Weights of a small GPT-style language model, trained from scratch on English Wikipedia.
Size: 10 layers, 8 heads of 64, MLP 2048 GELU.
Architecture: learned positions, no biases in attention or MLP, tied embeddings, capped logits.
MLP neurons of a small language model. Each row is named by its layer, matrix (down: output weights) and neuron, and shows model dimensions 250-313. Each number is 200 + 40 x the weight over its row's rms, rounded and kept within 0 to 999.
A block is one neuron, or neurons of one layer that tend to fire together. After each block is what it responds to, as a language model described it from the Wikipedia text at the highest values.

L5.down1123,213,229,203,209,232,193,205,239,159,148,230,232,191,250,245,138,187,198,155,205,194,184,179,173,198,216,241,277,149,230,133,141,212,285,260,208,200,113,243,220,222,127,205,175,250,131,184,193,161,174,255,164,205,205,271,233,215,238,211,185,126,221,217,176
Description: Main verb after auxiliaries

L3.down804,196,172,192,226,143,194,189,175,219,220,180,209,238,193,162,188,145,243,264,176,175,226,255,199,183,238,210,217,206,243,274,170,121,187,182,191,142,203,245,182,279,171,173,262,207,216,249,151,151,194,257,105,220,225,203,175,208,142,184,123,205,197,178,254
L3.down1619,205,206,164,246,222,229,176,218,208,192,141,245,252,150,207,177,209,178,297,179,210,114,175,245,216,239,241,217,249,233,194,124,166,192,243,168,318,136,243,193,134,119,214,205,157,184,197,180,216,166,129,196,226,187,176,244,220,188,146,157,164,236,192,163
L3.down1719,228,200,161,251,233,205,171,179,192,174,147,182,149,160,257,199,273,221,166,140,167,137,190,190,224,223,209,309,177,161,163,109,192,187,230,73,194,137,221,151,122,184,197,284,206,224,179,119,244,213,180,205,180,222,198,184,212,175,219,123,179,168,184,219
L3.down1761,172,195,96,177,222,152,196,188,237,184,202,142,166,205,173,217,235,272,159,250,146,188,269,167,210,240,261,237,244,246,228,247,155,184,221,249,198,186,192,167,143,231,190,306,208,240,220,153,224,161,225,129,173,218,188,178,173,159,179,158,183,186,177,228
Description: Decimal point in statistics

L5.down490,174,238,196,236,169,153,171,281,175,178,254,176,148,226,195,174,201,248,130,226,220,217,213,172,147,206,196,227,192,169,285,133,137,177,213,246,115,205,181,254,255,171,203,204,201,191,186,102,181,217,234,177,221,165,217,241,250,216,167,181,221,224,165,206
Description: Proper-name completions

L5.down763,228,279,203,169,277,170,211,250,240,154,163,187,195,203,193,164,195,111,206,198,224,160,162,142,236,161,176,148,185,272,172,222,175,110,107,161,221,200,181,113,153,182,125,210,187,186,146,209,173,216,210,152,159,214,248,205,213,236,241,198,243,173,134,198
Description: Final piece of numbers

L3.down862,161,211,133,192,218,260,202,229,228,124,235,191,234,172,174,231,171,253,229,257,107,260,217,238,193,243,224,192,164,252,133,182,261,182,265,283,150,144,210,195,216,133,224,249,233,190,142,289,256,145,187,206,223,190,172,234,230,161,230,233,201,238,200,251
L3.down1312,236,147,208,141,184,194,156,164,164,232,209,206,189,269,175,237,231,210,186,233,158,300,160,193,170,186,178,218,208,199,208,241,211,265,258,216,119,141,200,294,179,226,175,223,146,212,211,233,167,181,198,211,207,212,153,220,190,185,269,143,182,210,203,187
L3.down1414,181,194,181,224,162,227,167,181,253,223,218,157,183,169,158,195,160,267,107,173,268,195,177,284,224,184,229,189,255,190,166,224,165,231,243,253,158,253,235,210,181,165,209,157,169,262,243,297,158,144,219,202,210,268,168,265,197,226,215,170,213,166,187,188
L3.down1646,212,158,153,268,228,234,126,167,123,262,236,117,166,174,172,204,157,204,211,167,206,235,245,194,184,175,184,231,174,261,179,172,187,236,247,268,231,187,122,203,195,211,169,229,308,157,263,239,267,225,258,169,218,256,169,236,223,181,149,214,197,145,208,178
Description: Anaphoric subject pronouns

L7.down195,188,71,204,183,158,148,163,184,205,186,159,211,196,168,126,205,195,170,206,182,187,163,165,204,198,238,178,209,180,210,207,199,154,194,181,212,202,227,182,184,207,175,265,191,236,218,142,240,213,236,226,178,230,276,225,175,236,176,239,114,242,261,186,182
L7.down260,255,174,149,195,204,187,189,251,125,232,189,181,227,229,207,154,197,241,193,159,198,145,298,157,198,104,156,209,205,191,171,203,204,216,185,235,135,243,228,210,230,138,209,238,131,219,235,156,166,156,222,130,207,113,190,191,217,178,221,222,181,193,197,206
L7.down366,183,210,173,254,273,208,203,175,176,192,235,200,194,236,205,205,123,104,213,248,181,177,280,176,148,144,267,275,169,196,176,168,245,228,258,208,115,183,178,152,218,138,193,263,186,176,239,283,215,141,172,196,239,185,172,190,193,252,268,186,183,248,217,207
L7.down404,222,181,191,183,247,193,264,232,213,251,225,199,176,196,187,210,179,212,217,212,214,190,210,182,146,183,172,238,227,169,160,233,207,204,200,232,114,202,215,231,152,176,235,183,124,240,194,284,141,159,243,86,204,195,202,227,183,201,214,212,185,154,193,173
L7.down415,217,207,217,120,178,190,219,202,181,242,196,218,166,191,211,219,211,274,198,203,237,203,188,201,152,160,168,182,155,150,196,162,244,198,206,158,131,179,209,185,193,103,270,91,250,136,188,224,176,159,278,154,226,137,208,216,159,183,203,283,152,157,224,115
L7.down512,167,207,236,153,157,286,232,216,166,147,197,214,185,164,254,127,238,168,181,240,207,177,217,194,194,167,202,237,114,114,206,263,156,177,218,181,168,202,152,217,170,191,124,213,235,225,204,135,228,293,207,199,244,207,253,183,163,211,173,220,155,198,144,229
L7.down593,192,235,166,255,200,218,160,185,249,262,144,166,182,229,163,233,176,173,238,136,184,215,187,233,183,155,201,264,193,177,191,174,277,168,266,258,306,137,220,237,218,184,214,191,170,195,257,152,218,251,195,180,176,154,250,196,277,139,254,230,196,255,227,211
L7.down736,186,189,221,242,240,183,233,191,190,188,221,205,247,212,143,203,174,122,220,151,197,176,236,273,146,226,254,292,174,187,187,214,267,233,252,175,281,189,174,184,228,182,211,208,190,177,270,165,273,179,155,238,153,162,222,156,172,147,236,264,186,217,149,209
L7.down901,206,200,225,182,243,219,147,173,199,190,239,264,129,176,274,276,168,234,257,260,201,239,258,183,150,194,201,206,175,214,176,167,255,248,252,208,214,150,162,171,185,155,150,199,214,246,222,201,211,178,212,202,180,189,201,199,177,216,258,256,160,191,166,189
L7.down1067,128,210,158,125,200,151,235,262,132,296,246,187,216,221,214,216,226,143,194,199,157,292,243,157,121,204,219,167,203,180,228,245,281,231,207,190,129,215,186,168,171,187,206,249,224,136,239,119,183,149,249,235,194,138,246,281,169,202,206,161,160,179,236,185
L7.down1419,290,225,245,187,217,161,251,235,221,193,279,183,164,167,259,238,140,234,272,292,177,224,183,225,193,210,214,207,185,201,202,163,262,209,213,246,199,158,200,227,223,238,150,163,246,234,179,117,179,140,202,253,260,228,185,233,175,207,219,287,216,208,127,160
L7.down1503,226,208,213,167,212,242,266,240,255,165,259,135,201,184,238,204,191,265,150,186,172,160,179,183,125,169,204,193,171,228,237,215,230,306,189,190,151,107,226,225,122,209,226,199,176,189,230,183,202,229,121,135,187,160,137,141,233,175,186,293,174,256,218,236
L7.down1601,135,213,248,191,174,171,181,239,213,208,242,213,213,204,113,172,159,208,197,197,219,211,150,165,252,254,180,238,197,169,228,185,196,287,180,220,79,260,197,208,217,152,245,215,177,188,184,212,227,299,312,143,215,201,128,202,222,167,229,249,217,209,193,215
L7.down1637,170,214,264,194,218,216,131,230,269,154,160,127,188,239,158,198,231,219,208,211,176,222,200,225,228,162,247,191,199,149,152,177,213,150,187,251,256,190,187,135,135,191,238,268,198,259,214,212,228,96,212,186,229,190,235,246,173,240,246,150,230,229,213,245
L7.down1713,190,270,158,202,252,142,194,248,231,250,222,250,199,207,227,244,214,190,219,153,172,209,177,215,110,192,211,258,210,249,215,248,230,241,212,211,164,195,253,197,174,205,156,242,153,181,165,226,250,240,232,253,176,197,247,186,160,189,252,261,218,198,234,211
L7.down1933,172,169,221,171,247,147,190,264,178,241,255,189,215,175,143,233,190,179,185,228,165,204,155,256,237,221,171,208,157,187,146,206,229,250,242,216,127,211,224,171,168,217,203,204,208,243,213,216,287,236,202,184,196,193,214,237,204,206,220,205,214,247,182,209
Description: Biography subject surname

L7.down264,119,214,191,210,246,213,176,256,163,135,225,222,239,193,281,149,145,216,188,223,206,216,204,125,228,125,252,207,247,254,204,243,214,212,229,116,156,189,161,158,166,214,167,227,179,281,179,171,227,218,141,206,260,222,226,254,182,195,158,179,221,219,136,175
L7.down274,173,183,198,182,186,139,228,158,212,177,195,178,219,180,208,251,210,227,230,205,129,184,192,207,200,236,161,199,233,167,197,144,293,165,171,229,131,217,218,209,184,201,141,188,185,224,191,301,225,196,277,135,148,195,188,219,278,211,234,147,197,232,221,224
L7.down416,182,179,162,199,210,214,158,166,116,180,238,152,220,187,175,222,242,202,158,166,216,232,165,266,276,152,90,153,237,225,134,194,194,234,158,199,180,167,248,211,246,210,185,191,184,152,210,241,239,218,150,180,197,128,215,229,136,172,131,227,199,204,216,225
L7.down555,183,160,231,205,145,247,176,182,232,154,247,226,185,200,202,161,191,203,180,142,152,241,255,183,226,140,147,167,237,235,206,213,212,205,177,262,67,227,270,163,170,214,149,199,168,215,210,255,186,210,244,232,278,240,208,210,178,130,177,170,277,174,124,221
L7.down563,188,246,222,171,180,165,149,180,187,167,193,223,103,194,199,178,194,293,292,148,244,250,166,146,133,223,239,224,163,129,265,159,192,190,164,205,186,176,136,188,115,204,199,162,227,219,224,292,150,162,209,215,234,199,263,262,155,274,151,130,199,159,198,227
L7.down845,224,210,249,185,191,226,175,192,214,164,216,271,222,187,240,179,186,217,226,208,251,229,251,197,178,215,250,262,195,170,229,176,192,220,199,201,161,174,222,271,222,219,170,160,217,149,166,213,231,224,119,292,189,272,199,214,233,237,176,259,197,150,156,220
L7.down913,197,140,186,202,202,231,188,195,215,192,205,236,262,141,191,205,246,176,217,256,150,235,185,254,280,183,280,240,179,177,137,203,213,203,263,162,211,250,233,188,218,205,163,178,195,177,151,204,201,148,220,174,229,213,233,217,208,199,169,182,208,148,262,201
L7.down1013,221,222,168,264,220,191,228,189,200,197,242,196,131,211,210,176,146,174,202,169,289,235,197,211,266,198,197,170,166,208,218,206,199,238,197,215,209,170,260,230,181,216,200,209,240,174,231,243,195,234,182,195,208,177,115,200,145,214,133,218,181,180,223,262
L7.down1240,225,163,210,199,187,177,254,197,198,257,117,169,232,180,152,189,256,301,131,196,176,203,210,216,188,299,167,190,255,181,157,228,165,214,199,172,252,257,213,200,152,219,234,193,215,268,218,165,208,194,211,183,257,261,195,243,192,216,146,226,240,183,204,180
L7.down1302,210,258,205,219,194,252,180,206,229,223,180,155,129,161,201,200,209,136,202,155,151,241,166,201,205,184,225,278,186,211,202,210,166,161,156,186,155,189,286,208,237,147,254,192,218,271,199,193,174,203,195,177,243,227,164,177,205,175,164,178,203,186,236,180
L7.down1380,211,178,231,262,227,235,248,163,217,253,256,202,176,183,191,178,235,162,135,156,100,182,224,182,144,157,167,233,206,183,198,227,171,229,246,215,258,235,222,259,219,181,241,243,234,173,180,155,255,293,271,259,215,205,228,257,301,193,209,206,167,198,189,266
L7.down1607,118,189,164,158,186,154,183,198,201,195,215,215,241,154,227,182,275,162,190,206,209,210,217,157,224,233,160,183,152,217,198,180,207,221,269,209,278,174,298,210,211,131,178,205,196,249,252,204,236,216,210,283,173,177,200,219,177,152,253,207,173,177,163,236
L7.down1654,211,221,183,224,283,219,81,210,171,205,172,260,248,265,215,155,162,183,247,207,184,234,136,165,190,179,137,169,262,242,257,210,233,256,249,216,162,194,259,132,160,228,134,226,177,111,123,223,144,206,115,122,226,253,211,243,201,215,237,224,256,174,184,185
L7.down1733,252,186,249,199,216,257,202,211,214,196,147,160,230,230,165,141,206,176,182,212,190,220,208,199,152,220,233,179,191,184,180,184,277,152,243,246,135,216,204,177,148,218,180,178,237,206,153,213,278,181,155,159,238,201,171,209,237,226,243,203,164,205,141,247
L7.down1875,233,231,147,228,250,209,195,179,166,218,217,173,218,232,262,200,249,234,191,254,177,218,219,206,115,134,200,126,176,141,229,133,191,212,216,116,211,194,194,124,205,178,171,187,244,225,173,218,206,190,160,188,283,219,256,174,242,195,257,283,159,164,136,192
L7.down2003,197,227,179,249,209,231,218,211,163,278,168,205,132,173,163,228,255,145,197,172,150,258,252,181,194,180,202,147,212,214,249,227,160,225,204,149,105,183,237,171,197,205,196,275,189,130,185,215,150,222,223,244,189,227,176,176,154,184,143,176,198,162,144,204
Description: Decimal digits in tables

L7.down192,264,199,184,160,190,187,180,168,223,226,204,178,243,200,162,283,229,224,180,184,256,209,221,255,200,217,240,178,309,182,199,193,174,176,205,129,86,217,242,299,221,153,186,247,199,225,223,194,265,220,227,178,268,190,175,256,227,204,177,236,168,213,155,180
L7.down452,253,264,155,195,279,195,231,207,188,174,135,156,238,247,226,197,213,257,179,129,223,172,128,156,199,234,209,163,171,135,192,220,224,198,178,222,173,236,185,244,217,212,182,266,206,169,187,209,305,205,174,93,200,154,249,217,207,231,166,181,276,165,159,300
L7.down511,216,197,210,242,114,310,172,194,218,80,197,201,160,216,227,169,252,232,134,161,228,209,188,230,159,232,165,146,222,193,230,215,168,260,97,235,245,228,201,165,214,219,202,162,218,299,172,189,144,221,237,247,136,270,201,240,171,194,199,185,178,210,219,220
L7.down635,176,193,167,204,140,211,282,155,156,174,213,177,254,224,188,116,150,98,206,295,183,182,198,202,198,189,142,245,195,206,226,212,185,224,208,214,259,171,225,269,190,201,219,107,236,216,243,240,177,217,178,197,252,166,222,89,226,152,182,194,161,215,260,226
L7.down717,152,169,144,190,215,188,155,236,223,152,199,158,252,211,130,215,184,181,271,146,240,178,186,183,210,205,189,154,229,210,214,237,178,140,174,116,107,231,268,218,163,160,249,260,232,131,135,244,207,161,173,158,239,277,248,193,218,221,226,211,306,268,265,235
L7.down795,268,165,217,190,190,161,229,198,170,281,258,246,128,145,190,217,223,271,243,171,199,220,221,207,232,181,155,169,191,184,170,232,214,183,217,160,146,195,189,196,206,194,235,228,203,196,186,150,189,207,232,147,217,142,192,233,221,132,223,149,205,201,160,210
L7.down1120,131,227,223,186,224,203,197,192,219,190,164,230,194,228,158,100,178,226,207,178,195,249,170,313,149,223,226,181,132,195,202,131,156,138,212,209,184,192,209,196,175,202,164,165,182,203,177,263,200,262,201,188,211,291,161,166,204,199,155,288,154,188,141,142
L7.down1282,219,236,161,219,188,209,209,202,216,201,127,215,246,201,195,241,206,198,140,214,215,248,162,213,210,224,254,220,207,221,232,301,244,179,227,139,252,143,198,169,201,166,220,238,234,166,223,147,153,127,239,257,261,198,208,237,157,302,218,179,229,220,250,210
L7.down1337,217,249,193,234,129,130,213,114,243,178,129,262,270,173,176,245,211,155,215,188,156,184,153,193,212,264,229,129,204,254,207,152,173,152,107,206,220,245,202,239,200,244,208,230,176,229,220,191,213,225,202,236,237,252,183,221,271,134,222,113,196,173,222,195
L7.down1352,176,181,225,139,167,231,163,140,175,184,221,159,178,194,158,213,214,127,239,217,205,228,166,214,182,200,213,196,195,231,209,199,187,166,225,262,229,194,196,215,247,230,154,133,171,133,250,221,222,217,212,229,237,302,190,195,194,154,170,214,150,199,258,207
L7.down1753,226,226,220,230,205,244,189,216,196,171,167,148,208,228,215,193,249,219,169,218,160,204,182,193,205,162,163,132,177,149,140,283,181,190,217,200,162,271,186,199,180,228,119,182,272,232,192,261,180,144,179,200,185,236,211,192,190,239,189,247,292,217,140,204
L7.down1790,227,205,200,202,179,144,151,205,256,204,210,178,262,154,153,185,186,183,190,165,136,182,193,163,193,181,276,144,203,307,189,200,254,185,212,211,116,253,244,131,199,253,242,291,182,269,219,254,262,276,203,197,193,271,212,161,285,237,180,153,224,198,275,212
L7.down1796,142,186,248,247,156,194,227,173,225,185,242,190,174,192,248,129,187,173,211,237,210,224,194,219,177,138,228,201,189,132,117,202,193,130,200,184,208,152,207,241,214,209,234,157,214,275,162,302,181,134,229,205,211,224,179,177,237,244,235,226,150,258,244,245
L7.down1866,253,252,217,165,172,176,211,212,192,270,174,196,219,184,185,268,121,245,153,175,266,222,206,152,173,187,191,186,246,187,202,230,258,140,247,211,223,239,209,246,209,209,252,239,187,235,201,215,233,190,200,88,238,196,211,228,266,239,133,242,223,211,181,236
L7.down1868,205,236,181,148,241,153,241,159,137,195,190,193,196,179,258,189,232,261,188,185,144,214,194,216,113,172,185,219,223,187,180,227,180,156,229,156,188,187,219,190,282,265,143,226,250,163,207,267,179,135,193,170,198,184,181,211,169,261,232,266,178,204,181,178
L7.down2018,188,300,241,172,184,194,243,149,232,234,246,200,175,172,184,211,167,203,196,269,208,207,169,198,182,169,241,275,201,192,202,204,119,215,178,242,211,197,201,123,192,232,139,175,122,218,166,225,239,154,164,217,171,178,296,178,194,286,238,174,173,202,179,205
Description: Predicate word after subject

L5.down561,208,234,208,243,265,179,145,234,204,257,195,147,212,212,219,198,203,173,229,196,190,336,195,248,251,161,209,189,190,187,168,205,136,123,176,248,193,154,208,118,129,254,122,132,89,241,115,251,221,194,250,286,254,203,144,131,121,167,165,195,211,225,183,181
Description: Letter/article "a"

L7.down67,153,206,295,152,202,150,205,144,232,256,172,223,227,178,231,195,177,248,165,202,218,234,214,235,194,242,223,230,280,196,236,203,165,213,187,142,171,190,263,199,199,209,86,221,157,229,229,154,132,264,201,324,198,233,154,167,141,209,233,242,198,185,195,156
L7.down90,159,251,128,192,171,164,251,171,238,196,252,218,229,248,281,111,139,198,201,214,196,169,115,181,271,186,258,218,221,216,219,228,242,193,203,272,241,145,221,214,203,242,195,159,222,193,151,202,212,269,264,178,171,245,135,147,188,184,168,202,190,232,178,228
L7.down153,192,216,210,152,181,220,209,243,195,183,180,222,236,212,239,207,187,183,257,175,193,205,201,201,188,221,187,212,232,127,240,277,228,226,143,205,226,192,183,172,153,195,184,160,168,224,166,243,147,194,255,321,259,246,164,229,271,212,221,171,216,116,168,222
L7.down268,178,236,158,219,258,172,216,185,136,236,203,233,113,195,123,234,286,217,138,175,213,254,162,127,139,209,214,231,248,172,226,221,179,230,200,157,222,160,284,226,181,240,201,175,165,252,178,290,184,252,269,248,263,187,165,167,234,177,157,247,153,216,191,237
L7.down291,227,186,185,217,264,175,212,190,246,173,142,162,148,182,263,142,196,195,194,231,234,145,161,205,149,266,249,192,185,125,240,204,238,197,191,169,179,268,220,178,176,182,180,202,186,177,177,206,243,136,245,237,221,177,234,228,162,282,175,183,150,148,203,254
L7.down560,224,303,222,236,199,254,200,185,164,158,178,239,94,135,203,232,232,171,169,298,194,182,236,165,150,127,255,216,213,148,149,247,186,225,224,132,161,244,199,179,216,145,154,144,181,203,192,186,139,202,109,242,158,192,176,151,222,186,239,171,139,217,220,173
L7.down762,246,183,251,254,154,237,203,205,226,159,165,166,149,196,177,188,218,204,177,202,228,177,211,170,210,282,206,120,171,146,191,197,159,157,189,197,80,270,158,202,245,258,145,177,162,206,167,218,168,185,278,304,146,123,207,166,188,252,202,224,188,221,241,142
L7.down790,210,166,250,190,229,196,227,232,197,211,227,185,230,194,207,214,221,265,177,230,236,204,140,253,206,190,114,221,130,238,227,214,171,151,182,284,180,211,208,249,201,230,101,192,202,201,154,224,237,245,199,327,192,184,245,233,139,216,155,233,212,237,205,204
L7.down806,169,246,230,193,178,170,170,187,184,152,181,226,174,208,214,185,179,250,210,214,187,267,154,195,224,184,231,239,166,168,194,203,207,200,176,147,206,174,171,232,250,194,207,266,140,230,247,190,209,164,276,358,165,197,258,171,162,217,246,246,210,217,167,140
L7.down959,154,179,227,200,205,205,227,252,229,233,157,148,248,211,185,262,274,183,168,200,165,213,143,208,223,190,181,213,212,227,186,200,143,190,176,264,316,175,135,231,188,229,163,206,205,188,206,168,226,183,231,232,140,211,184,286,205,243,207,180,177,134,271,216
L7.down1549,189,199,227,181,135,224,159,203,210,214,264,284,174,157,140,197,204,192,236,187,180,169,192,254,206,126,134,267,258,160,231,161,180,164,153,168,210,300,223,167,231,221,141,188,198,185,215,242,171,178,273,243,195,153,171,224,234,209,215,210,268,144,198,288
L7.down1640,178,182,218,135,195,231,298,203,220,189,186,271,163,141,178,209,205,180,251,230,262,256,180,240,261,239,197,259,149,203,238,203,107,168,193,220,261,196,214,170,157,199,143,203,183,215,189,215,131,205,240,323,229,232,197,232,202,184,269,223,130,188,149,169
L7.down1645,210,140,216,255,192,245,136,223,202,244,181,198,180,230,228,128,208,174,211,203,276,288,187,207,159,231,208,175,200,175,209,148,294,255,157,202,176,139,237,219,168,202,197,234,218,178,232,254,194,154,227,233,186,215,184,156,182,206,239,213,172,222,160,175
L7.down1682,205,243,212,218,278,173,185,182,256,247,145,149,239,238,272,124,210,206,163,181,170,218,250,260,217,155,154,220,215,212,180,153,212,153,189,133,192,210,217,204,220,205,197,195,146,255,190,222,231,222,194,256,149,288,202,233,196,197,161,185,173,234,238,110
L7.down1860,195,242,191,233,264,179,245,164,165,209,224,226,204,176,207,123,182,188,183,222,178,272,225,171,278,136,193,212,199,202,159,202,244,182,249,163,194,214,177,221,238,155,182,217,215,162,251,192,177,200,188,222,198,191,92,172,265,218,169,220,208,212,156,249
L7.down1896,184,235,195,195,196,220,232,185,213,244,225,171,206,210,163,210,257,222,199,239,229,189,124,180,162,210,144,303,209,164,219,153,180,214,251,252,172,172,136,168,204,136,214,159,110,247,169,211,255,147,197,209,178,245,225,234,171,199,222,221,259,163,204,264
Description: Indefinite article "a"

L3.down975,163,168,188,229,191,190,184,283,275,190,177,277,250,175,212,225,191,208,171,209,193,228,214,137,135,179,275,240,233,205,176,238,168,152,175,236,179,272,185,168,180,224,246,240,287,209,245,173,239,190,124,223,230,248,132,278,190,204,159,251,169,204,239,220
L3.down1307,205,192,176,242,189,226,187,217,294,195,203,243,242,255,215,149,166,264,193,221,181,224,198,270,204,287,170,216,257,216,202,193,125,245,193,165,155,271,84,258,179,247,244,246,134,183,215,162,208,225,132,237,274,274,83,249,185,210,163,194,230,265,237,191
L3.down1345,193,140,197,251,193,218,262,194,246,262,277,214,174,227,237,198,158,192,198,291,249,239,234,185,244,159,174,198,180,232,159,205,207,213,196,107,110,164,183,204,219,195,240,209,262,186,180,201,149,148,291,283,192,362,225,106,216,164,276,196,200,143,174,234
L3.down1572,190,178,160,289,146,182,248,245,181,191,231,211,212,191,173,212,142,246,205,247,202,220,137,230,202,241,246,202,211,232,162,244,131,266,253,197,294,281,203,169,174,291,253,269,182,229,210,239,213,221,214,181,178,246,162,151,214,182,209,236,231,251,206,199
Description: Past-tense verb endings

L3.down273,249,200,276,191,238,249,217,228,171,267,243,128,189,215,265,180,170,160,261,185,167,286,271,289,195,207,149,214,231,184,207,237,182,124,214,165,141,169,179,215,184,256,95,249,108,191,167,253,231,199,188,266,174,171,175,201,230,123,184,192,252,211,200,242
L3.down842,188,215,250,234,219,199,195,227,187,309,256,141,233,258,221,161,167,197,187,163,204,291,152,196,202,115,147,222,251,137,215,259,187,198,222,177,171,128,232,211,200,272,62,265,84,212,203,255,193,182,277,317,209,201,219,238,209,255,169,223,190,219,173,228
L3.down1257,174,150,187,196,226,177,221,172,220,243,140,190,222,211,177,229,205,196,199,183,136,249,169,160,230,150,283,146,158,189,247,188,150,199,233,245,113,190,156,208,208,155,246,234,161,177,249,179,176,275,213,186,134,239,177,152,211,177,210,208,187,218,199,178
L3.down1404,213,120,250,270,226,162,195,226,181,193,118,223,142,241,218,215,223,248,180,217,154,190,197,196,239,223,175,235,210,258,207,236,201,176,227,213,194,191,153,252,170,166,169,213,230,192,224,227,243,226,200,239,195,163,151,192,215,200,173,199,255,211,177,189
Description: Indefinite article "a"